config = dict(
    n_layer=9,
    d_model=384,
    n_head=6,
    n_kv_head=6,
    head_dim=64,
    d_mlp=1536,
    vocab_size=8192,
    activation='gelu',
    norm='layernorm',
    norm_place='pre',
    norm_eps=1e-05,
    positions='learned',
    qk_norm=False,
    attn_scale=0.125,
    bias='none',
    tie_embeddings=True,
    parallel_block=False,
    init='trunc',
    init_std_qkv=0.0322,
    init_std_o=0.0322,
    init_std_up=0.0322,
    init_std_down=0.0161,
    optimizer='adamw',
    lr=0.000848,
    beta1=0.9,
    beta2=0.95,
    weight_decay=0.11,
    lr_head=0.00717,
    grad_clip=2.0,
    warmup_steps=269,
    schedule='wsd',
    decay_fraction=0.844,
    decay_shape='sqrt',
    final_lr_fraction=0.05,
    batch_tokens=[32768, 65536, 98304],
    seq_len=256,
    doc_mask=False,
    train_tokens=675200000,
    steps=10788,
    dataset='wikipedia_en',
)
MLP neurons of a small language model. Each row is named by its layer, matrix (down: output weights) and neuron, and shows model dimensions 128-255. Each number is 128 + 32 x the weight over its row's rms, rounded and kept within 0 to 255. Numbers have three digits each.
After each neuron's rows, "raises" lists the tokens whose logits its output raises most directly, leaving later layers aside.

L6.down671:021148125151102150116145174131153118173133197160090142255134146145106128115171158174158136138113099139132170110107177117149145145134120107107132104189124156161099121162149099136105078155142155132130164134132125108132125140169106118142107162119158135138134118124109174078123116108126117171104141043128094131095071121122122129156155146104122119107103148177127128125087135091136138097151
raises: "-", "\n", " ", "|", "==="

L5.down1529:147166082101143169114120155125132123159088094154123110136205082174112120078153152131169138148113096104139105096080104090078156082148139159110118122145129151097066155121094132132174120171124159122133118114146106094175144136159109138129088175137166107116140086118145108149134109130208126115128140136197112177138125116094099124110139113114101129168213160108169152162171138167108144125042
raises: "pin", "eller", "tor", "cal", "itu"

L5.down733:107148067111122150083122118104123098165115076140092132146160088173107157097112093094116096142149164116070130138157161048109149124100096165167100203166073081093090114126146148117130168127149138142070079077060099099200140104111114103148113122091168149171112076117157071034120063112136113172167140158068097122150120159123116118102128195137144159146200188154146111182155163141104048125123
raises: "'", "’", "l", "lot", "tempo"

L5.down862:146156122176136115162076103139117131141133099099142122135107171090138156174187151105116146103127102140171161081114179123140114018111168171091101159098077117142116124118137139100188133048134151121134117165149144161154131125112111128121150066207084109135141132120118117208132136114140134181121102121128143181159169145178168142174112102066168133180123110102142024142114149105082163126075
raises: "ine", "ines", "ins", "ally", "bin"

L5.down949:098154131139172125065089113159139180121150156108139139159088071132109120141118122078188145162114198112112058142150088178116126088100121097122121172173189124106124126097067133132132099139169069109085097080108145099146070156097174124124135101144153145107102142124101130132064097123127125057074096099088150180060143118118093122074193088119151154113142098209140116141127175123091118091162
raises: "d", " they", " those", " their", " one"

L6.down1341:141128091140069154110099121091192137107160177181132145152108113192104100137090111117112115084128146093153161061132109154119163145071176141116089116204175134142183103169098154145177072157153107118138185171156108168125114124099101129092133088103099169088149068116077179127119154138163120120131103136096100152130141152135110158169122138102153102124095107140171145131128125097130140139163
raises: ";", "%", "\n", "2", "4"

L6.down559:148184097127128191110086132099067114094162080137164085075132148116153138175144122163188135120155147129115100169137148106124172146058158123158140143122116142084120111122159132121128132164130086143127191156105163094149150082127153129154152155150104116114120116188133173133094112137128117106066123111143087127161125102054099151122105129145125073113160098115079071184124208108128158169089
raises: ")", ").", "),", "\")", ");"

L5.down1439:138125073136122086096099098103139136169070143112102105147062129114143091149137099173142106128149122069138083099104129094145127170076184099074185106140173099071139135072129148136128070128138134118139121091141086144148147091125146122109154086105095112149138061132132155045153155134202081132134149135108122169158167170151154130132122175104130105148153155172077108136110159050121094106121
raises: " years", " century", " months", " year", " long"

L5.down7:145133127134145147098107121193111098148126145126103071168068143128147092172112135120128201136160105119159114148089099217076092082174140117160079110147206140130158124095067143117165167121130151134122139168124074111155142153157133113117097092118123161127104118084126084255153130061130090099061136112138109106126119161119124103120172140121153163174134128071101139187125134112157110138183
raises: " are", " were", " include", " have", " such"

L6.down1336:103171126205106161117139167140145134154086176140153076183141156090172127093157176044113128146151164177134111125078141075168106124116119158105136098093135173201171150126165085116117110156140083032139195152139152132110165147132118105096127138152084170142101057148112086132179182117167147112116128110125127149168145129152103190143107111131166067149159062117118164101106143138166106146183
raises: "9", "8", "7", "te", "st"

L6.down27:108177119151139127098124118141153123121136151133107132255114100155130123117131135130163112129099123069128146148095130168144132115147169076132095074146137113164116125130162168087122070131137131087111138170130122137174120134176154065115105136149141131182131133137073170000135112130118141147110083135148140113085105153131093159121205112115128169107126123143111160148158163064126151063124
raises: "|", "-", "The", "===", "=="

L6.down429:103122165106133118093192111155131160193103108141107140130102091092111114145142101154123125141106084135121150121165126175085125162131050144114097111138118154147143094175057133108109159123061069095116124124132119083135139135143105105093096122156140122064129152139147195169154118184129126127125103051148104095150120172163107113101181142139134145115123170138143224089132103093141101186124
raises: " There", " The", "\n", " It", " These"

L6.down1418:091166092206119164055083151115130203147142161118080147179151173183166108134143108150110118143087160146075125141162088107146101187161153082143069111170115123155096130109087133145137147153122128129136146133065147140081034114115082110147134146123060180109129107143186186000101110114129160067137127118105103098108080137122151109188158150151110109143063182131083115141145125178169110092176
raises: "6", "4", "8", "7", "3"

L5.down46:059156070146126099099113118145101198151113095113134159156118138112152144105089098097102160138184135054133111169166136167128178156089112132122114118133170158122147188173118117131162099156150106145141103138174168187133117137128124140163154159172093125095149103175146101166172101112107145105163081095083153140124132178126125111158185133117155146079174181207135119125104139146072102122124
raises: " the", " a", " an", " another", " this"

L5.down539:102148128063176137093109156121095096154135132133090124155148160137151076089099124132169168151078126118151130089162073096145107130103167094062124148108145195136112131145169176127147109132129137076162078122079100112154102158128072098100154063188056168111081103151082152093096155116164142155122161084090108147154138116131127115159231106135134159103165132115137186103180119103112128086174
raises: "2", "5", "3", "4", "0"

L6.down1518:096144098142153151120117136120087144115193146106112146151152121128163164119141148147097111146094152101101139111149163065125095101091153148167151199162192099099146109091141167161152055168138164081120133116134100100216098120103091140113121145167060161190118123111126120135103183117149143134170137158153151131156162072112149141118140157151150145183142176139108166085155141198101140180113
raises: "7", "2", "9", "3", "8"

L5.down1349:135155133053118126136105158127124120173108153130104124117101127140119096160108135115113141163123119160146136105124149104141140107140130127129133132136114136120144141144104130108127135136144120094147109166117133130127143132123139113102117087119121137118123140118122115255129142146094168116152120133142116136097124138152115132129106134131116127122116152130141170134108080098151122059129
raises: ".", "\n", ")", ":", " ="

L5.down454:057135045186097090124085137077139128121141178171121145101126175117143165179075144182143174110085142122071198094161115090089108175075111108086141111112124173136167229121094137113118086110135057152142139132173140112132153112090154153163113114113145168127175111107123156110081138164127113079169139138071086158113167112118193163143104192087167167148164151195131086146098145116134074123139
raises: ").", "\")", ")", ");", "),"

L6.down1471:172128061116115123154102107090114135159054135158110066056196184191092151117117168097123053073105146180159199114122162115151176093181166142098096144142112134170187164144138122153191129111167142144131143160137123139107169114132101122186162156174073097165089112107176103188085114134134123205059151119164118104124111104190141124110077161111045139179149186112148114090175127156123114162115
raises: ".", ".\"", ";", ").", "\"."

L6.down943:119090114200145125102130173115108141093165108061132126170080066133133092117211149104106133160155176139119106121097084156082141100109105095157108148130142157174159116073131106092085136166115128155174064117103111164112111131115132123089095100123117137142036114098120114116143110189155137147089129121204133173155099073142173110105119150124145103122088162129164184117111105090159205160143
raises: " were", " have", " are", " will", " include"

L5.down1414:140128146104134067025117114120152143159155098156159117230070137098049168079107149080171097150158092133194120114147153109126114099099136121138098077098153050144130165117128130105070139091094111120104104152204105130156128138124121132096130114105161168105121161117101163110162106174099160135084095143055142165125188138164178127196126141083076111099099185179126157090091155088121115163101
raises: " year", " same", " month", " summer", " spring"

L5.down1002:129145136083110109143198104135113143158129108095085155192156090138133190119116147113134098125118086147102118139163136103113085150101073153127129151125118165092154126163130140114066119190130118101121105082130154126138102167179112139146107127168111097137096111126105119100120150174069154169146107071186099092129154148160136057174182095146122121109108092162112144070175079123131170157122
raises: "\n", " The", " However", " There", " Since"

L5.down1490:133143118145119077104172167084158156118134166171095087102114172098137132072102182111142117084134141131121130080131160142180115172171126197075101193104140165080148112135117129114177144157130157136151138179152084089124131148068124131144112142125089133123112130105099160053128138092179160158129117164119109170084176102090114122078163153129108113146071143114077129074143143154081218090194
raises: "9", "8", "7", "6", "1"

L6.down162:103100087080131120167152123121144089151100167121069133153142119130123115115099178101106187153130117192119197158101131106067169084129110157098146165186127162158199216169090120121166082117103117123142140161031118112101120110147120133162072126144176080125155132116103102096128147143054150083171072136141154139118169158153124142160092124153119160092083134086122103113133132113215118146110
raises: " until", " into", " before", " between", " at"

L5.down1241:119094116034134133064137099152070154093107073121142150120113136128139139168151079142134129110124137175096109133144178118110146176114107117123098130145157177154122087059109106104119164135158162103072114135114122112134097133133111083178125121109133127148133139113151132051119115134128085145142134114140118119147102142156075156105098186080144158155116115112149156109185124171119089109155
raises: "’", "'", "/", "‘", "titled"

L6.down1002:127201069132122114061131127136124166159129128208109147172156168077127067137144046126154126155162251158140123109154107145170151135144192137167098154168176176142160148122122146176125093152092079137117082131117141147128163113143151104133184081125096088108158093107102102179134027166140100075149152153118126153146139099134099089094129177108134162185110177153199211129197188135108137156148
raises: "'", "’", ":", "2", "‘"

L6.down92:164148102084106120154183140081084147160109104124101077126081170128102114199121197082124083083163181096090106143154145155088129102193154075131096118148121133161178179107117112149121067120129163181115169201145124183127179144118151092183150196130128129137139106090153137150145109179164135077064105155152123118056116146136177147111110181122107145142144168163120133080149113143138177142153
raises: ".", ".\"", "\".", "rs", " license"

L6.down414:187130081152109091123073127107135096120065091147095155070105169076105128121155139134131107122072163108147117159084144157181096060172162121151107106132188136111165133071125124123169059088142085169143197140166103080137132068159175068137152081152113098202087124094163106078060112165134123156144100097120149137064104158159114116130056205081077172139139170083120129142175134138133137121164
raises: ".", ".\"", "\".", " himself", ")."

L6.down1030:090178146125153056114128109108110149100142147133135136155161178115118123089097135113038133136194192134103109091105171123147123126098142156103065102111138149160129144124054113110142134069170132109130127169172191093106137119143089132190160138204129149129161099146093117189090115107143171069147121094106177111131183164133060170112172092160175109094164120160118120135088138124100093186145
raises: " it", "ly", " their", " the", " this"

L5.down168:108088110095132104129077119103108109138115074116133144136213132186130140143113102132174135145140142131113153088130077134079185105127183110063100124117098114039141107169138138145143145137085112125096055177134129118120111153153114110115140156118137105064136067151119104244132168109106126084123121110138115122169110074161143152125155125152144093145094168196135120138106083143128154130200
raises: "Hungary", " Spain", " Pennsylvania", " California", " Ireland"

L6.down1350:124112072106123119140083165098146168172146178109093150099158130094150150125058096149127152110104133099087118106154167136137075148164199130095177145146156184077143122117111154143125193144142110154157109070117171083176089158124093165122117143115113158147160095100124142158112075097186126108147104086118105162156177105080111162076142148096108146153096143098130159162141192160134150126177
raises: "4", "6", "7", "9", "5"

L6.down1405:170130159156172117173074116156171158179174123161130115245160095080129134122160176116116115153124099069073152133116158153103097140130138055201111151121174122176140116130139130155108124158179098174156135137121130077133116165145119087106124126214167102147112142132133134092084087159076186093130142140095111094151168116115126111052169136068139108134125107150125150137143107109101120101184
raises: "d", "et", "und", "ett", "de"

L6.down127:067138131151097114122186137116137108116154190129099103225103142147110119154121156148111119172073083127168154118168136151142143117088094118114145145165146144159185103149120105117075164133125101099136128131102118108169080132178120132121142119130165128114131124144110158059091115158121161163150166085175096155104094176154070150117229153078148141131063108198122213088169149130124132143133
raises: "\n", "Source", "|", " ", " Notes"

L6.down1069:058060137118099099156141168105132128194124118130150121177097175089081139106123107143165135097113176073140157094160180051147126152128160136121089123148143112103123124118169132153199123085168111095101178175147080107162130153086139125140100143114152161112068159139133132063083190127143144058158119129112068103103159156118086072109149166129136076137079137149174133118163160131123118086129
raises: " another", " year", " months", " month", " hours"

L6.down126:147082108111112138126097139076104103143114183166187130127128161143129129140081156149145122162103133175130158144113171073167135126165187141121149161131160176121200106159090040096177121076199162156103135116086121095098150091116103136111078092166143165180165102100107148230077140098169218179137159145110073158111185124169151103141115176126123129120145124133123115120118139146160155054166
raises: "\n", ".", " with", ";", " after"

L6.down582:103129172119152133125142102170181096163157111082163086080108149086133146141162144108136178113156110100096171124193112156091101108105161127161143136130062129131121106114078147088161094129153102181140129104155091129139105101111139176147085095134151181073111093119112143104044112145158036105169102113129140103122134119175104142194131080117126096087144034080087123077179103136107103135093
raises: " with", " between", "ally", "ably", "ated"

L6.down1176:105138115111081100114166058082154118133178084135129146134113110171145182136142097188130185069193128111103086133168112205153180113096124176095097065149171131151073169133115162130102173109130128101132120101097109139108123151112154133161181188139120175125122136139099154066124169100139154097076189149124204137133165065138166099167164096160098177133201151161133180056153149093094101111186
raises: " the", " its", " their", " a", " one"

L6.down990:130086079123123131133073130125134180157152150143114091091155170122168168090104137149154164076145159116084137110129160136125092117114141187104092174074178200069147089138139155142151158117124133147129104104181102118142133134093144174147118113125119185151103119085107125255139125087180081143114043106130102171116177107074124155120111172102128130195137111103131127166138149113095174076153
raises: "6", "8", "9", "7", "4"